From a checkpoint of a small transformer trained on Wikipedia: 4 heads of 64 (1 for keys and values), vocabulary 3789.
MLP neurons of a small language model. Each row is named by its layer, matrix (gate and up: input weights) and neuron, and shows model dimensions 128-255. Each number is 128 + 32 x the weight over its row's rms, rounded and kept within 0 to 255. Numbers have three digits each. A neuron's up and down rows have the sign that makes its largest values positive.
A block is one neuron, or neurons of one layer that tend to fire together. After each block is what it responds to, as a language model described it from the Wikipedia text at the highest values.

L7.gate0:127148144162149133130124164203124082139110072179094148138194168051150117096084101108075137143076177150114054139099096107109123160131114118079133117173128130177152100180114101115115170126133074126138073199104148112198140145078147117136100141090109062143072134103149100113102103074172150171153118103155104140139056160134115140099148096107106152090164154116111090138125164124122152140141
L7.up0:086095112124131087126099153088135156204118116144101120132085099100126131141124167190187167052131164131098172131128102130107128112116110172155117158111151142123068152193162149117082118117158149130140061138083122135094150080106137127130134105164085146134160089131150144119068114152142094105154075134169167051129072174194180115115077154139128068137112170116140103100128195178128108131151
L7.gate26:090162137098145084154107105128153113073183181111112159126158174137100175156104079126087173070103122108198178156193132094111148123128083173150088137105145152136131115068136130149137132162137193166122169099077085096152112105193147145094112151089126184092139170206138094065128117176072162112077142154154088137105114113094141144130153166146126110101094157162152120078137113160057099143111
L7.up26:149119177068145060129129086122195087165154124128163163107169161130138202151050128117135170114127167081169155137124154125076168174100135177166122111107159150158129151128093131185117144170140164193142102076144072091123092178147133184110114199140076146062192144151145064041125092179076155127128121131176057130103157100112085145170169103121116107129114125148163161091116100119111123143092
L7.gate60:110118199131131195110088151114074146126100083051093091091183140104136157137116134150082113139093147095132127099162143126081169136121143135126145184122174107167124181147138138104077153052116093139126106162119106140170144107142121055159092165114086117122154128124134126106079120080092075107136184180141115103097099161148150197113112189134177153128166122105103147067139158213098044113159
L7.up60:156062180110155121076089119129061192163101068118146108113136142121127181171116183085169105125116161111127130096136156164091108172137061096126253132101139135143157167129141134091152168095136112083091108180133066179143102143109109115125101172122097147123164132141151190132100135126139145157142126227164103122113072170162089181142126132147133139157102116118104132110141121178152109127143
L7.gate82:076079138152114147104104126155153131152138103152095138147106152170154122110121149092112113144057103134148161128058123177152076134127111144085121098138149151160134069155145115040108160050098131167159139126081116180142157074156144132171083132123117153158183180217123121088161136099089034156165131152155110087157100087129134135143119152148139144104099165166225080151159146142110092126156
L7.up82:154058124130163114107126106184141157160186072131124127072177172137133160172102181142158105139071101086182198127150082115066090165092119113146194140102113123131054117189110181056203147098129119114142203119139102100219147125109156131151104152133162181147135168118118140138146100134159088181150122183169147113105155087145173081115161144180099126141047088143125132094126134159084118141130
L7.gate104:153115209105139137149088107149162151128117104114118121110140126138165176114134154106113131104152139096138158114110138075114145171131082142163079146147130184124139140099152146147163152180123153152139085118146117110151166139099110102176110137126125094120125129120139090153130108051088061134193118146107117070083075101102175111180080146110178163072164184129095093118145222130159133167107
L7.up104:128112179096139187150082066161160155110125054107136163087182134144125132108102107080123154121116107096168145153140103166184088092168137082186079093103112168115133131146155137071066103169096092187162112145107181167109143136163111095154086146133140051135175174157135114148165174094128129141139087169092140176156157176154124137145132183085165096147119143128111146106103124148133174167084
L7.gate111:201091184126112113140082159166150094179168116157073119099139152114159182157108087146098141105044164149119145185160104139133127214137060127129098148166110122100149142124065117119119163127147058163162096144128094114138141130124148173184115160111072111135163172167106136131090243119089144175141122151129085141103121100153098144140109137178109114115109164143134165130093136139136158187104
L7.up111:178104113094099122135095097169115187167157093134155172127145113105102121199133166099214106152169081091157175160141193126075132105120152118058108187167078124151130125119168177122117160148103118087163098128091117176089108177189113151116086120154087109107136123108146104169089144151199102189086131081139097123140087129175140156126090167074114195106126153119148163151154147144159052112132
L7.gate142:073095114128092135111149129113101139109166132097166169102095171147146072162119094173112172093116101182196090121129153171089129115095136113158126112133104081119135127087146162120088151078130108140104124161097157123161105101199135063142098122072095119169139224128171169132134122108075110179144139065200104132100183107135129133096110187159094151178109146123141093102125173174153102153091
L7.up142:075170129136082132126201142153108086094128155087125134098115131129078138151104105133121154178113093099124152121172110186112163191137113115100113111129121131150129135071139112046115170145064117126101090170160097105132037082122144164186143143138154144157096151145140099111108054134089170107133124134179089107111137124131121108143173104132090154101089225114137127121127107108096103153203
L7.gate161:109115138109158136125155149115145093145172081136176137142118147119101122140104155107120098089141169138146174150119099187094173070117171165118100137067139166141164150138106142083146119167149079136156182129083105123172159099199166148083151131163156126148096137214131106101127119079083098123142134167132125160144102104111082185092122121123144103141114115115117124043152148073140197126159
L7.up161:099124129166132121104129134091154144177110108167113117094111126141158144115147131100195100172152149063118134155090121111185170153154166178116073135176119120115120160139119137131174115146091097112149128127143126118142123121096105115070129129099167135126137127185113111077083159127149157118107128193104133141101122121122100186154097128092139136064112138161080138150145107203155094138151
L7.gate177:111138141149170120135126202137113125150115074105103116088166161144127144163111167158083164114103105100179125105105118167089157233154162189175145158118189179158091096086123119082093168127134078140105112131165154079146131107122163068161109123140147143090161142138136093058116121085058073126182105096152064115147131124134171124126205186153110111136124155111114116099109131132172123133155
L7.up177:135156221140140097095152139150119143125072151116108116182170110114087080145150174127147118143085091123116146122153160188130185101147126196188137130162135135197192110093129097140087152088202135124127146133171141137139114118163093112143074155110143148183134117088136172127128173127089121138137080186091100192070158081146154133070161154124184147121106189139174127170103139156136128107146
L7.gate184:162194117160123122127119195170162166091158135120087076165167144083139134155074171132076072145142126179137147198173187163116137115151107127137141132070133151127177099082153084126114165083132143114131123144138206135134151155080163087138161131108124115105088158206101141090034104171155083161135180145101125080132110145152199082110064128081132109070122109101101126075097141185166121179096
L7.up184:171136161104128121150120129118066159112184120089113117176136134058128083151108139184097111146111115197088202204197106070103140108166132124137151097142125093174234148168149096155151064109064104163173094163052099099130122152153163048131155097139179198124147118122142090153159043119142128140112091115039183116155143105124169122128135098144138131135146114070107107137130147143181095150120
L7.gate278:151117168164155151108174158131196117101145066092139123131124139147105070197166162157160163179161131114137131104112140160101132099133124103142115128135117165190098109144160117106135086106135073146112106117141139102129180133155194192159171136110124103114175155153132142122065197131086082105146106186065124150154134147124173122185084177112121118149130099157161093082140105100055129185122
L7.up278:148137108150132101100098160164110132128098108140104105118166097131136146120163172120129153039137157118104077081119099132140114156123128193115147129143136083117103173147143104128118101070125155176100155133189144192126167086138155147112068087146077060133124139139082149152093177106128174137148109184144176142056129090109158090096154154101087110125126158155138122140125150165120081115120
L7.gate330:086124174111130194129141169088137132137090153157081086126142131112099074112143111101158132136140137119163132103160155133093117130107130152184159162166109167196174132089141121158175159133070092168162112086122085128145126124154150095063099133107141146129085152182090143164099077107101099068144172121138122150123115135125116066103152082117117163094136173141182065120146140100100111187165
L7.up330:078154161101150130089087175123064155108124106134152142125126090071100168124066121137113153128128130110117121161146162057117114121121105116152195108080131100131173179086166135091159138140079151164110100131073076078160131151158153138153055149101158112139137158177157121155149151106156133117122160146156173089162118112161148102153080122158097122179138109168190111100177075196215136111134
L7.gate372:144147114129189165142134102111128124195157058131118151089171151138077113153145137211088130092150130153115167133097147129103150120171125145191170127100120149133172140120164136183146078159122125094119167133147131090152169180141137159128148177114114140151122208189105104111129146140157143125164138088141159121127135091100097068084120128096175192074155116140159078101157123180174138117153
L7.up372:104095164157132097118195100101070123129086117108124103076089074147157108158176089133152078106100098152080090109132176111145180161170130141084156102153146114133167168138114139136120148107113085078121135109153090084175112160155183158095080156110235081109143099104132085100080153135130128123075146092125085156119155178162094216156130150082120187138183137115153122139057113128136088124148
L7.gate398:077114159125078158179135136114164174121131140146067183070106126120108162186112103137094149120168154093122192131169075104133139123194150129139115125116176075119103098135078111116145173122125083105115145110136184105131091168125192117102111131174046138149059132183096060088125155149114104151102150060110083141108150081141105140113105097161142168169158105171129122156154101150147081152093
L7.up398:170090154116090149127101191135128127133093131113120151099069111145113112103106110119128119075156146176169120089107054114149159115148109113160152095173088162184138090130082154117093134115105110143157193089144088114133133129118145098147107158144138121146138097172068133109088092158157118127140121159117117157191110142138100108097112133134165156164119195166118114123134094104041137175162
L7.gate432:101147129061154119070057151167094140157138153070081127207111140152162155072122113128103113152097117118105105109109197139133118085141106196126125168123126133162095165120096182140191154128144067171165199145124138117112079092135171088170161130086074101067134076100116111107169131102100141098163180098151170162153107154191133100099073127163141177115085106093145120130104123114129097152209
L7.up432:028127155121093120149066181134104107110169109128151087081129120125123165082145135156139151153119120142108093140157133171118134084123070122072155089101059110162167151160136211110118155126133134128084121162150084083151114112112147180147129105143091099127132156171135138154137094075142127157114120095140188111174129125177176120060142171107162142169140141149119116160145143182190111117049
L7.gate455:112126123131150180140097173092087197058072080091156121141135155124196108108172105130111181126126136176110125065130117118093075125107159190128146144114151148210125151122168145138105112087142116087107151117156123134141157087153172114158098158106151122096120185136158093159131119100100159113141163116118116169175120048116105109116135153118172111142119094101118073111179147174125132177208
L7.up455:077131111147140100120140160144148153172135106130077103150185176131161116125154161132121101183203064091143093117175152134155070103191116105115164174082107113140169082075125119138203187124181108090166098157164155132123177085082137209122120141151137150075153153158077150100127132156168135125127154122124162130117159150139156125131150101119157168118121091118124082086121073102175093122111
Word-initial re- and headings

L9.gate192:145177086141141153108108157137144162129132162156113142062142128091139101203127125149148149133139106137131073154091034185128075092127054122105124130144089134153152111096077198164138142156161067119126119179130189147127146081183085133159209148130095110139159088132163062183137151132111106131159125092157174107111166109138180129172116131164162082128142090075127114118101131109122138167135
L9.up192:109115158121078131155111153165104083191084088113188111082025086147154130189128157139141105186157154126152161114076113164100140152124174097048141135096139115063091103156159112103062147101105158143093136172119128079116080090117096122148167061205116138150058128141138154124084136134118144161132129140098114112129169155142104155145128158133074152095079191111159134147130105100140139132147
L9.gate223:129076079122132055144141168118126146108094158135117110130130132108163083135148099188118146126088073110163093061122113181118145113062096055174143131128093129117145142156103166119144144122167088139043098172118157163134093151127178161083192161150092116097097120111112139164113199137113109123127122133152095147148096122131148180090099107074114139173090131122136142116148089109125130117128
L9.up223:135149134103097063147128104104080123119101102121164102197151170139130068128127114088135137114084128108129132092116101182068138135130143104189160119128133115170167082137130192099146051144135078149183133212100182122147143120083117103153108143160157066121200129185115086148082177119118153121128086139170083076120163095208127185167124141184127111093111123134149147083131141095137084130110
L9.gate290:100160078116166137127092175068090087102161118158101169135118206079207100141126121135129123076136066109151105131178182110092134123085095117118157128116097106122087111143102197063152148091173146089173126118103171145099101133125111115182113105108107106151132173102095129144095156111168066088119129123170155135125132096127185071068094167142145124060123136113153129139192123110175182181181
L9.up290:152116094177148125130130142166091143121219159112141160086114128107155130125121146081169115124182129069142066137171147073139129089150074169118210110086068077072168130096100153126089125132156116065152111126070116136041084152129101080162113176128121146122104179126126145153118158147122086070155096129125129163111155173117139165111159141145106159083122113095175150181145129089183139178165
L9.gate291:079180082187182107204159192082135122099152100114076103142188145107117084185139093120128082147058115156131094066102082119085164108064062111149124167135089129125181091123156167126178127130156082157125107156101147167116099122110163140149184156156109120152180107111109066130110163160094124109143034104176066080121115170173150136133103156120105156115115088148154099128130164144214110146120
L9.up291:126096116104086132106138164135133133184133114156183155112096113091148083117196128142167131171090155104089090142163063163058088099135115151099207158082081142107081118172099166119093138074096118145103122094147120111138100077116082129133137141135156139130130078157120132138114112092171113090118099134092104118138104144143110094118115135156129119118130142157158118069124050104136153164152
Person-role noun endings

L6.gate306:170087106150207123088126161160118157183179140068099112077131144187110133158096126125083142187146118109093115172113192133159084085109113089097131116087138155153118126150164106131118127133095124163145150155126146177126126103190145147156114124183190181084109171181090113082085101131158110138144178200105097175126146066115144158173107129144195157115111103121124137152155132143150122126115
L6.up306:147098117102112041116126180140107142107147108070124189123131079155104180139109214075118121163080157107122199145110129112161124134081135140140137141050055153166182177144109152107101145105104060090078081167126106105147077105086140137145158141098153127136112119165076176130145119152107179085111157121148109161135094135095152109161090160176084186114124092075107110136120164111079156098159
Word-initial re, article a

L6.gate312:135128075125138178073159143159130104164196120099121101135140136123126145121180076106143089175177174149168083119107138143122172144131115113101104143141133146150211156148167167156146135119102093139036139087185102121141123158116168090157075114129152147139122100188072153173143090176089123166147136094140089106143088154202155090130124166113152120094171113134123079136114178117109104141141
L6.up312:181116144113127161158150145064119123175086109070150112157129146121138135158133181142118059086107119147094094109129148126140113145118143136173154124175107122073152163166104132098196127062149147137076086115143100141162086123159191144169120121144151127113141127117073182114187134066183169124157137151110160085096156128132122200113098137166166101101184110116146091090142153076083137158100
Word-completing subword pieces